Weights of a small GPT-style language model, trained from scratch on English Wikipedia.
Size: 10 layers, MLP 2048 GELU, vocabulary 11624.
Training: a variant of Adam for these matrices, 2044M tokens, 8573 steps.
MLP neurons of a small language model. Each row is named by its layer, matrix (up: input weights) and neuron, and shows model dimensions 256-351. Each number is 200 + 30 x the weight over its row's rms, rounded and kept within 0 to 999.
Before each neuron's rows, "fires after" lists the tokens most often just before its 100 highest values on Wikipedia text that the model never trained on; "fires on" lists the tokens most often at its 100 highest values on Wikipedia text that the model never trained on.

fires after: " ", " (", " |"
fires on: "1", " Team", "c"
L5.up968,176,260,211,216,210,197,206,167,224,145,187,212,142,178,186,174,211,199,157,159,210,216,195,268,203,195,188,232,198,235,212,252,197,190,196,218,176,204,177,182,208,192,244,220,179,204,165,157,138,181,202,195,182,217,227,210,119,176,211,202,215,225,223,126,199,202,234,183,240,170,195,197,198,188,170,186,203,175,174,196,184,164,165,227,234,146,260,155,233,187,184,247,159,254,242,212

fires after: " ", " Team"
fires on: "2", " Sand", " Mach"
L3.up878,138,167,244,205,153,219,219,229,203,157,211,187,218,190,159,179,216,179,208,222,177,211,221,174,200,192,207,286,207,206,195,254,138,224,179,169,216,152,189,160,208,162,150,193,192,233,200,195,224,190,194,117,228,228,197,229,182,283,269,210,119,207,220,181,187,177,215,128,174,199,167,221,184,241,197,182,193,224,188,222,223,192,213,209,211,229,294,244,212,196,259,235,189,208,178,196

fires after: ",", " such"
fires on: "6", "7", "0", " as", "5"
L3.up835,186,211,244,212,167,158,193,192,175,147,175,192,202,219,201,230,154,202,213,197,187,208,202,181,220,210,200,232,195,134,211,179,210,211,240,169,216,185,138,206,206,183,159,180,237,199,245,224,200,184,234,239,194,226,222,167,178,169,249,168,221,172,196,211,172,219,168,182,180,203,198,170,153,181,212,183,231,146,240,174,218,236,193,185,165,212,248,229,180,171,83,202,242,206,204,211

fires after: " ", " (", " he"
fires on: "1", " would"
L5.up1892,214,217,187,253,196,209,242,236,143,178,227,206,209,163,239,164,129,182,188,226,225,222,214,154,141,232,217,192,212,196,168,151,261,170,223,190,242,222,219,187,219,183,171,259,185,169,200,167,199,173,195,243,165,244,158,167,196,241,207,183,210,195,152,211,221,185,179,194,239,225,174,228,176,198,156,236,176,206,156,252,201,184,191,181,188,199,193,192,243,187,249,229,242,206,182,198

fires after: "2", "1", " ", "9", " Val", "0"
fires on: "0", "3", "9", "6", "5", "enc"
L5.up1734,256,234,178,204,218,214,209,257,271,177,196,145,164,160,192,185,202,215,200,218,185,211,161,194,180,168,196,158,188,208,186,225,231,194,188,129,229,240,206,214,222,239,184,184,192,231,186,206,232,230,198,195,238,218,226,208,244,198,194,201,198,204,210,271,146,212,203,222,232,194,184,222,205,139,216,195,239,252,257,168,217,218,179,183,221,196,219,199,271,214,182,204,261,215,157,166

fires after: "2", "0", "1", " J"
fires on: "0", "9"
L5.up1182,180,186,176,235,196,210,209,207,188,159,148,180,265,165,196,181,211,189,201,198,203,255,123,250,178,199,208,203,182,185,235,165,270,200,183,212,200,284,175,199,212,224,229,271,259,165,208,200,192,186,172,193,211,221,195,159,126,219,174,201,176,247,177,155,216,207,187,211,213,205,208,201,156,247,207,227,210,196,156,211,172,111,213,254,155,233,204,153,148,208,221,173,193,195,207,209

fires after: "2", "1", "0", "5"
fires on: "6", "5", " that", "1", "3", "4"
L5.up1659,181,201,168,231,237,203,209,148,185,203,171,212,235,202,159,171,158,176,164,236,150,203,211,268,214,242,229,216,108,229,211,159,195,213,159,202,204,274,214,223,207,222,201,167,162,117,153,175,200,213,203,203,167,162,206,220,128,154,161,239,198,194,209,164,184,162,228,197,221,202,210,194,175,237,218,223,179,194,130,227,226,194,202,178,198,178,229,172,155,156,157,216,250,238,244,214

fires after: " ", " |", "1", "0", "2", "4"
fires on: "1", " |", " ", "0", "2"
L5.up1555,206,186,237,220,202,227,266,151,174,187,212,176,232,189,213,216,205,207,223,156,240,194,225,228,214,191,146,216,194,208,253,157,199,196,230,190,210,221,204,196,228,203,187,210,209,141,146,197,163,220,126,230,202,211,207,223,209,188,230,189,191,219,210,198,186,210,197,215,251,186,186,205,210,173,175,221,207,199,222,162,200,182,234,193,190,188,213,247,180,263,211,203,204,225,198,181

fires after: "0", "9", " |\n", "5", " ", "|"
fires on: "0", "1", "2", " to", "|---|---|---|---|---|\n"
L5.up1828,199,217,197,239,203,209,201,271,156,211,155,134,199,212,175,202,262,172,200,207,272,186,222,191,216,200,160,251,189,217,188,188,164,265,179,181,238,212,217,212,207,213,205,230,193,197,229,192,211,211,156,194,206,158,207,188,203,197,218,134,171,143,229,206,231,204,176,207,210,176,184,181,267,249,214,207,161,214,202,243,226,246,187,203,164,227,225,230,144,193,197,234,190,182,193,203

fires after: "4", "2", "1", ",", "3"
fires on: "4", "5", " and", "0", "3", "6"
L5.up1400,148,199,261,251,198,182,203,206,168,216,259,167,206,173,185,242,207,197,219,173,219,124,159,216,188,213,216,214,215,174,186,202,255,257,137,168,216,228,148,211,222,193,150,177,134,182,202,181,194,185,258,205,115,233,195,185,171,178,131,134,159,219,192,208,233,195,202,109,190,164,229,220,180,203,185,171,169,146,213,199,178,170,236,208,215,199,250,230,195,154,184,224,222,203,206,219

fires after: "2", "-", "umer"
fires on: "0", "ili", " founded", " Website"
L3.up1113,178,206,227,199,179,195,224,209,153,138,243,195,176,225,178,206,200,205,162,215,219,223,187,213,171,214,201,240,200,196,216,201,247,170,215,219,268,167,197,181,209,208,214,231,202,204,181,164,205,190,208,214,139,191,218,140,176,220,214,204,162,216,220,189,216,221,164,201,228,196,180,214,213,199,163,140,255,201,201,214,125,216,178,233,179,171,197,258,162,215,213,213,215,208,195,220

fires after: "1", "2", "3", " Apps", " C"
fires on: "–", " /", " (", "st", " League"
L3.up1001,215,159,202,200,174,192,243,200,191,205,172,216,158,198,236,182,255,198,240,198,199,229,162,199,162,221,170,200,208,216,222,192,212,166,195,163,202,177,137,207,209,154,166,195,164,155,189,155,157,206,183,168,199,160,225,236,122,175,218,221,244,245,188,189,233,188,202,201,236,181,188,250,208,185,172,201,195,199,171,198,197,243,216,269,258,223,237,240,185,225,202,192,140,234,207,192

fires after: " ", " |"
fires on: "0", "1", " ", "2"
L5.up1744,239,224,279,195,159,208,221,166,173,205,205,155,270,200,237,182,205,186,135,238,197,265,211,187,193,208,184,142,190,208,173,167,148,201,196,155,211,233,192,156,203,193,172,180,210,193,262,186,168,235,160,211,210,227,202,199,238,225,201,265,201,228,164,203,164,214,224,233,236,268,213,213,211,168,187,222,220,236,195,193,157,189,223,236,188,229,171,162,192,220,232,193,203,217,192,183

fires after: " |", "2", " ", "8", "7", "6"
fires on: " ", " |", " −"
L5.up727,189,165,168,249,218,179,262,229,221,192,168,259,182,216,291,196,209,153,166,257,219,226,216,200,147,193,199,193,194,195,190,183,214,169,242,190,208,196,224,209,225,208,155,236,200,239,190,200,223,190,192,181,253,148,211,196,173,156,215,173,193,209,199,227,197,176,235,216,181,229,211,226,218,276,256,189,208,208,227,189,177,235,241,230,242,232,166,166,167,206,202,192,246,179,177,201

fires after: " ", " |", ",", ":", ")"
fires on: " ", "3", "1", " /", "4"
L5.up695,188,244,139,184,220,236,183,246,147,169,238,181,183,192,214,217,165,187,202,250,234,199,164,186,120,242,182,215,187,222,206,173,191,145,192,204,187,232,205,207,235,131,171,209,170,223,252,188,195,228,185,177,169,181,161,258,183,235,225,237,143,262,240,209,133,180,251,196,171,219,202,200,211,173,207,164,198,228,124,237,167,231,192,211,231,229,186,174,215,189,283,172,210,215,200,226

fires after: " |", " the"
fires on: " ", " of", " mall"
L3.up210,184,225,218,166,185,226,205,184,220,242,224,251,207,297,196,180,213,202,220,191,217,192,241,182,171,240,151,219,198,229,211,190,110,267,221,268,182,214,187,182,203,128,251,170,225,219,212,205,163,202,182,203,277,219,204,191,126,218,182,224,219,158,220,212,248,195,216,192,147,162,225,186,196,245,243,188,230,216,196,215,175,196,121,181,173,182,206,218,220,220,215,150,206,214,174,163

fires after: " ", "2", " February"
fires on: "2", "1", " ", "3", "5"
L5.up41,187,176,156,220,218,193,223,208,194,187,254,178,240,134,189,188,171,167,223,171,277,111,225,205,139,183,216,167,189,212,209,232,201,193,249,185,224,237,197,189,197,235,180,218,231,203,145,186,175,212,200,186,203,250,181,201,205,198,201,162,236,217,218,222,158,213,253,175,147,137,223,230,175,228,218,160,226,214,169,208,199,195,237,142,203,237,191,203,235,181,187,169,172,210,245,195

fires after: " |", " ", " an", " −"
fires on: " ", "1", " −"
L5.up1520,193,211,242,184,223,198,191,211,236,220,197,227,209,144,226,192,166,161,242,164,174,171,281,167,187,152,138,229,221,208,213,196,212,170,289,185,195,218,248,192,234,195,115,170,207,175,189,188,179,212,166,251,208,219,202,203,227,212,220,270,207,191,131,195,168,179,156,197,200,226,172,177,164,232,243,177,197,200,199,151,190,212,222,182,226,205,185,226,203,227,224,194,209,213,214,223

fires after: " ", ".", "–", " age"
fires on: "3", "2", "4", " or", " households", " not"
L5.up952,221,218,177,194,190,180,196,195,223,200,171,256,236,123,208,135,224,139,200,177,190,199,248,206,187,208,235,262,201,226,188,162,128,196,179,200,185,217,176,207,185,130,193,211,210,193,217,191,240,205,215,213,221,180,169,167,240,290,234,256,207,211,155,154,235,218,219,202,144,195,238,190,215,170,180,165,164,251,171,200,173,184,254,199,211,207,162,232,201,212,214,238,168,188,140,263

fires after: "1", "2", "0", "5", "6"
fires on: "3", "4", "5", "2", "8", "7"
L5.up863,183,194,141,228,247,190,210,219,147,195,273,139,256,177,249,208,172,203,145,232,218,202,167,199,190,207,236,151,170,244,241,232,244,234,200,189,212,217,145,217,210,215,187,211,188,161,200,211,239,171,172,166,186,179,180,187,163,181,188,249,190,174,231,196,178,229,160,205,240,220,174,218,191,235,204,203,220,186,185,240,238,200,226,255,169,180,181,233,183,242,259,196,156,212,202,152

fires after: "–", " (", " ", " the"
fires on: "1", "0", " to", "2", " Gang"
L3.up1561,204,194,198,198,178,177,190,251,226,231,204,250,231,209,238,241,184,182,211,209,235,169,191,170,159,191,240,249,214,203,160,167,263,141,180,226,232,193,214,175,210,166,144,263,179,191,179,236,228,251,274,171,190,223,178,209,203,243,179,213,233,164,165,201,162,189,207,155,205,188,162,215,263,168,202,173,164,172,175,221,254,228,149,172,175,201,215,266,170,184,200,277,182,160,160,162

fires after: "–", "-", " \"", " –", " sc", "-A"
fires on: "2", "an", "r", " cl", " al", "ar"
L3.up952,140,236,164,282,238,195,163,197,226,136,162,144,232,161,214,205,183,152,250,212,219,192,221,175,164,149,204,173,199,203,147,241,164,161,220,239,200,172,214,201,218,198,185,193,178,205,196,209,222,176,221,210,173,227,163,211,194,243,230,277,258,198,205,177,196,177,195,181,181,194,231,228,182,166,250,227,199,253,182,208,144,176,212,202,219,164,196,183,228,194,231,173,158,186,212,190

fires after: ",", "-R"
fires on: " who", " and", " then", " so"
L3.up1978,177,193,209,225,187,199,205,179,218,218,171,213,184,193,181,158,168,192,236,182,200,192,201,216,225,252,205,217,198,186,197,195,216,214,190,231,216,175,147,235,228,164,168,240,188,145,173,155,239,169,182,215,203,198,213,150,204,204,203,205,232,195,244,195,208,200,212,140,230,177,224,208,182,269,267,203,214,182,134,217,203,149,164,260,223,207,166,222,206,213,167,224,173,187,226,226

fires after: "–", " ", " (", " Don", " Al"
fires on: "2", "'t", "r"
L3.up1291,201,166,261,182,208,172,200,225,245,145,181,154,225,207,198,182,229,166,166,179,201,165,268,186,183,174,215,226,160,231,154,241,177,177,211,219,229,177,175,176,208,232,168,233,257,198,211,178,201,268,204,182,234,182,199,201,167,234,226,194,234,176,176,243,165,197,200,165,226,209,206,235,211,206,197,208,248,192,173,148,211,200,189,255,243,205,164,228,268,228,218,172,166,248,222,170

fires after: "2", "5", "1", "6", "4", "0"
fires on: "8", "7", "9", "3", "6", "2"
L3.up1892,122,159,182,170,250,159,187,223,158,203,221,206,195,217,228,200,216,195,169,161,220,211,206,188,181,203,217,182,160,166,164,222,189,214,138,177,198,248,208,229,186,282,199,182,133,202,186,216,180,183,185,199,180,138,185,213,205,218,154,219,264,251,201,190,180,210,233,229,143,229,204,180,150,288,213,158,219,216,209,219,209,218,192,222,197,228,192,164,164,189,178,171,170,221,226,146

fires after: " |", " "
fires on: " ", "1", " |", " .", "0", "2"
L5.up1140,183,170,186,205,221,200,201,194,218,169,242,191,223,238,262,170,227,222,184,178,232,200,229,216,203,203,159,209,194,129,163,155,151,155,166,203,215,207,166,148,212,174,240,198,238,197,156,159,209,200,190,171,178,172,158,201,164,242,227,225,235,258,219,246,182,163,204,222,169,162,191,169,219,262,184,197,231,185,176,128,222,251,183,177,210,177,178,163,191,142,183,237,187,170,195,143

fires after: " ", " Ar", " sub", " World", "–", " port"
fires on: "1", " War", "j", "t", "r", "ra"
L3.up406,203,208,236,214,175,174,267,184,203,126,184,192,205,171,136,224,173,157,167,226,210,186,174,205,228,189,247,132,203,223,202,182,197,188,217,234,206,185,177,198,231,206,215,244,180,171,228,132,176,225,242,155,172,190,181,256,161,230,226,225,197,151,151,166,167,204,203,188,253,192,154,205,279,196,151,153,232,167,163,256,168,190,218,133,211,233,226,186,217,171,230,222,160,222,196,163

fires after: " ", "1", "2", "0", "4", " |"
fires on: " |", "0", "1", "3", " "
L5.up1877,207,210,188,186,213,222,206,232,226,182,214,214,221,233,209,193,230,194,207,200,212,189,229,185,202,201,155,216,202,153,204,147,215,152,180,178,228,196,173,197,202,227,147,212,196,132,210,182,166,205,152,156,248,141,202,186,212,179,189,155,231,231,188,208,148,158,212,231,161,181,203,233,254,180,230,203,186,144,186,181,141,224,211,201,205,177,164,151,200,196,196,255,220,218,217,218

fires after: " took", "8", "7", " St", " written", " Preceded"
fires on: " by", "8", " place", ":", "all"
L3.up868,151,181,203,184,213,189,226,178,262,177,180,218,214,199,201,146,214,206,247,230,191,159,240,177,195,201,182,265,185,274,161,203,197,163,193,168,194,227,260,216,199,268,191,247,273,161,161,206,200,199,244,229,220,191,185,189,213,240,208,213,212,175,230,196,207,209,184,222,234,224,201,188,167,223,195,218,176,211,213,189,224,219,216,233,201,196,232,223,226,243,222,157,156,140,168,130

fires after: "1", "3", "2", "6", "7", "8"
fires on: ",", "–", " May"
L5.up618,255,228,171,262,226,220,218,176,170,85,178,187,215,196,180,233,146,199,186,173,209,193,179,213,220,171,182,205,157,229,213,184,209,266,203,164,211,215,159,235,228,208,196,241,165,208,191,154,179,219,193,191,167,193,224,227,194,176,202,180,206,143,199,195,188,188,145,187,249,210,202,233,152,230,174,281,227,236,172,158,123,180,190,252,200,145,216,233,196,223,117,166,189,258,200,156

fires after: " |", " ", "0", "2"
fires on: " ", "2", " |", "1"
L5.up764,212,218,227,244,228,205,219,219,274,134,184,178,243,195,209,218,177,216,249,162,197,168,165,192,208,210,160,271,211,196,255,218,186,205,241,207,186,254,229,195,212,226,154,249,200,204,183,179,198,249,204,184,227,202,178,204,183,213,196,219,190,190,207,238,212,185,194,221,171,168,181,185,175,277,206,178,191,202,182,218,174,155,208,234,198,141,225,238,224,268,226,173,180,169,244,202

fires after: " U", " A", "A", " Azerbai", " Male", " the"
fires on: ".S", "j", "z", " other", "sc"
L3.up1636,195,205,246,219,232,259,219,194,206,224,201,192,162,216,178,191,227,199,233,215,220,168,205,177,178,223,266,151,185,201,211,176,173,214,212,187,220,182,195,197,221,203,189,209,157,191,167,162,107,211,259,188,200,216,192,173,175,256,270,217,192,302,230,195,176,189,197,173,244,182,236,283,228,151,200,125,207,187,171,208,201,237,163,161,240,248,197,203,179,202,219,192,150,198,210,220

fires after: "0", "9", "2", " a"
fires on: "0", "1", "6", "2", "5", "7"
L5.up219,210,215,136,155,240,163,195,209,180,143,185,239,202,228,189,205,257,180,189,219,173,216,215,222,235,164,193,223,183,171,199,238,204,196,249,192,226,198,220,152,210,194,213,280,203,151,192,162,174,210,219,134,246,172,220,209,127,136,219,242,199,178,185,225,246,210,207,170,244,174,217,217,199,174,227,188,240,191,221,166,196,213,231,181,252,206,169,216,175,124,187,228,198,173,156,177

fires after: " ", "1", "2", "9", "8"
fires on: "1", "3", "2", "4", "7", "0"
L5.up1398,223,237,169,190,207,253,231,214,187,238,167,240,156,216,239,198,192,217,227,236,228,139,223,138,191,225,292,201,194,264,175,200,207,180,165,249,205,225,190,160,197,196,198,211,193,201,144,216,221,190,288,181,173,216,194,216,173,218,191,181,212,223,176,195,211,224,189,220,175,164,178,220,220,175,236,168,217,181,224,185,172,214,148,155,194,205,210,223,173,197,226,230,197,168,198,149

fires after: " one", "2", "7", " Association", " a"
fires on: " of", "–", "th"
L3.up1689,240,212,216,251,219,111,212,175,213,262,172,180,221,223,186,205,222,187,196,156,219,223,192,185,199,205,177,186,204,146,263,101,202,223,230,192,175,162,183,202,239,240,183,174,141,175,214,149,211,193,111,198,179,156,219,194,218,168,200,241,180,187,210,206,154,198,202,187,211,237,160,199,193,248,184,223,191,166,162,202,173,181,201,187,246,252,240,239,207,181,228,221,208,224,230,194

fires after: "1", "3", "6", " came", " Runner"
fires on: "2", "1", "3", " to", "4", "-up"
L5.up359,119,169,110,224,179,228,202,204,180,185,205,160,200,238,147,241,150,222,213,201,153,241,178,169,209,181,185,190,229,225,213,177,162,239,223,212,214,225,222,158,232,220,209,236,175,210,202,206,210,137,209,211,152,148,172,238,207,185,207,225,170,215,227,148,210,209,184,278,180,168,199,188,206,260,179,242,237,151,118,198,184,219,182,172,218,210,220,204,196,207,191,228,184,193,170,184

fires after: "0", "9", "2", "1"
fires on: "2", "1", "9", "5"
L5.up497,190,197,215,253,218,230,197,177,171,196,119,149,182,188,197,177,244,195,185,275,189,212,164,201,155,251,168,251,142,125,215,218,217,200,201,194,240,206,219,194,216,251,219,214,198,182,206,200,196,207,156,190,169,196,196,179,195,189,145,262,213,213,204,201,199,194,214,186,197,215,177,211,154,228,220,222,256,202,215,205,163,145,212,179,217,240,202,214,112,215,208,201,243,223,229,184

fires after: "0", "9", "1", " "
fires on: "9", "0", "1", "5", "8"
L5.up394,210,182,86,207,230,200,204,245,208,135,189,247,246,200,201,197,181,194,222,177,215,184,236,233,168,181,210,211,211,242,166,213,234,147,144,184,203,237,209,227,191,228,184,231,222,167,117,179,182,179,235,187,249,151,170,241,194,246,168,196,267,192,181,258,162,212,200,220,253,194,214,202,235,192,151,206,169,232,216,150,165,238,218,219,183,184,212,209,212,180,150,173,234,199,239,187

fires after: "6", "5", "4", "0", "7", "erb"
fires on: " /", "°", "ah", "–", ":", " Town"
L3.up2007,180,198,181,217,276,221,199,130,177,210,152,230,235,234,172,159,241,156,258,196,238,200,230,179,186,195,191,194,182,211,233,194,202,228,200,214,221,225,198,196,174,211,146,246,221,190,157,203,151,192,173,146,217,212,200,212,214,172,219,192,216,156,226,195,236,210,170,231,197,183,209,247,208,187,205,224,210,155,206,192,188,217,222,201,209,212,210,208,185,210,196,164,182,157,156,123

fires after: "9", "1", " |", "2"
fires on: "9", "7", "8", " Television", "1", "3"
L5.up1751,221,198,213,185,173,237,219,198,263,236,193,173,233,215,217,168,230,175,214,240,261,202,208,208,183,207,191,214,205,231,163,172,156,179,166,204,245,207,201,180,207,195,201,221,172,212,168,201,208,271,239,215,185,218,253,231,172,277,198,220,185,220,195,199,211,216,173,187,242,178,172,182,258,271,177,224,233,197,235,165,200,175,207,249,224,223,181,214,215,188,234,222,205,193,191,205

fires after: " ", "0", " |", "1", "2"
fires on: " |", "0", " ", "2", "1", "5"
L5.up1591,205,165,256,204,209,173,195,206,222,262,223,228,185,237,193,187,164,165,195,232,209,166,238,185,141,186,192,230,177,246,201,167,206,213,196,189,242,203,180,167,196,201,143,217,188,231,220,227,214,221,198,180,205,199,253,233,212,208,208,218,148,246,174,208,151,221,177,288,179,167,189,201,247,242,226,189,174,209,200,169,126,192,140,235,199,215,152,238,227,198,168,210,194,152,172,187

fires after: "1", "2", "0", ":"
fires on: "0", "4", "7", "6", "5", "2"
L5.up1565,131,202,208,214,174,188,187,188,198,220,245,211,184,164,234,231,290,186,218,237,193,207,243,190,135,233,219,213,199,229,193,234,219,224,225,210,201,174,226,201,239,205,171,181,187,202,228,184,197,199,159,181,199,225,164,188,190,208,219,253,188,143,181,173,213,216,230,241,180,221,164,196,205,294,188,201,193,185,175,171,174,228,126,198,176,220,141,204,188,215,179,163,252,127,183,171

fires after: " ", " |"
fires on: " ", "0", "1", " |", "4", "2"
L5.up865,226,225,198,233,237,182,218,201,187,163,220,186,185,218,206,219,141,205,252,214,141,218,203,222,122,233,219,208,178,199,233,211,203,186,207,210,235,216,236,205,214,231,150,247,186,244,172,201,173,193,190,171,203,243,216,236,217,232,235,209,186,188,176,156,148,172,212,212,224,168,162,174,234,179,200,208,167,245,147,209,230,193,183,222,194,169,209,240,224,237,172,201,240,256,180,235

fires after: "2", "–", "-", " Har", " In"
fires on: "0", "ri", "2", " that"
L3.up1905,153,191,174,237,175,234,207,156,138,132,163,246,195,192,214,230,218,147,196,221,245,205,288,192,232,186,191,192,194,213,210,181,194,161,173,205,198,239,203,217,207,185,136,228,253,153,160,199,166,236,247,261,229,163,180,156,222,237,216,209,129,209,130,211,170,193,185,177,170,196,207,227,187,213,151,157,249,193,217,199,188,166,218,209,227,227,226,227,126,217,162,223,242,230,179,178

fires after: " ", "3", ",", "6", " (", "7"
fires on: " |", "1", "3", "6", "2", "4"
L5.up1490,192,196,134,158,243,228,207,233,239,172,168,236,235,204,184,186,199,124,163,253,243,218,241,194,214,191,179,193,184,192,212,123,237,216,157,198,187,226,239,202,222,182,135,257,191,170,197,210,210,194,172,164,224,148,182,221,191,197,268,229,213,206,196,166,186,206,254,236,225,231,215,276,222,203,215,190,216,215,216,233,200,213,221,199,196,201,186,159,189,187,182,204,177,155,190,236

fires after: "–", "-", "==", "°"
fires on: "2", "1", "Political", "ur", " most"
L3.up1665,208,148,212,217,222,190,222,255,213,197,204,199,198,179,224,190,178,237,203,227,202,229,209,169,218,230,252,218,203,224,206,219,166,160,225,198,230,174,202,180,216,147,210,222,215,219,175,187,154,137,233,160,214,213,208,174,218,254,181,215,242,202,205,136,194,185,230,103,183,229,218,189,184,222,191,191,234,201,201,244,185,167,206,221,176,195,241,243,198,228,186,234,228,187,186,106

fires after: "0", "2", "+"
fires on: " |", "0", "1", ":", " of"
L3.up24,181,216,207,268,186,206,232,177,222,231,195,172,218,225,211,207,182,165,184,198,221,192,180,220,169,171,211,177,158,186,202,173,201,192,207,210,197,186,231,216,207,177,170,202,186,174,203,172,171,184,246,202,152,214,205,155,243,177,162,239,226,189,182,203,119,195,218,216,200,239,189,187,249,218,159,200,221,220,165,203,162,176,92,219,147,190,237,205,170,195,160,185,240,228,187,139

fires after: "2", " I", " Ty"
fires on: "0", "L", "5", "2", "on", "p"
L3.up1582,160,211,178,289,190,202,213,171,218,251,153,162,204,195,157,145,199,181,210,255,204,228,216,185,137,205,214,221,218,135,237,179,180,152,215,196,254,186,164,159,235,271,199,206,189,188,182,207,207,131,207,169,208,227,170,175,193,181,177,257,184,226,198,229,137,193,203,244,206,167,188,229,204,179,194,198,255,199,151,207,262,125,182,223,202,192,199,195,123,199,223,220,206,155,205,159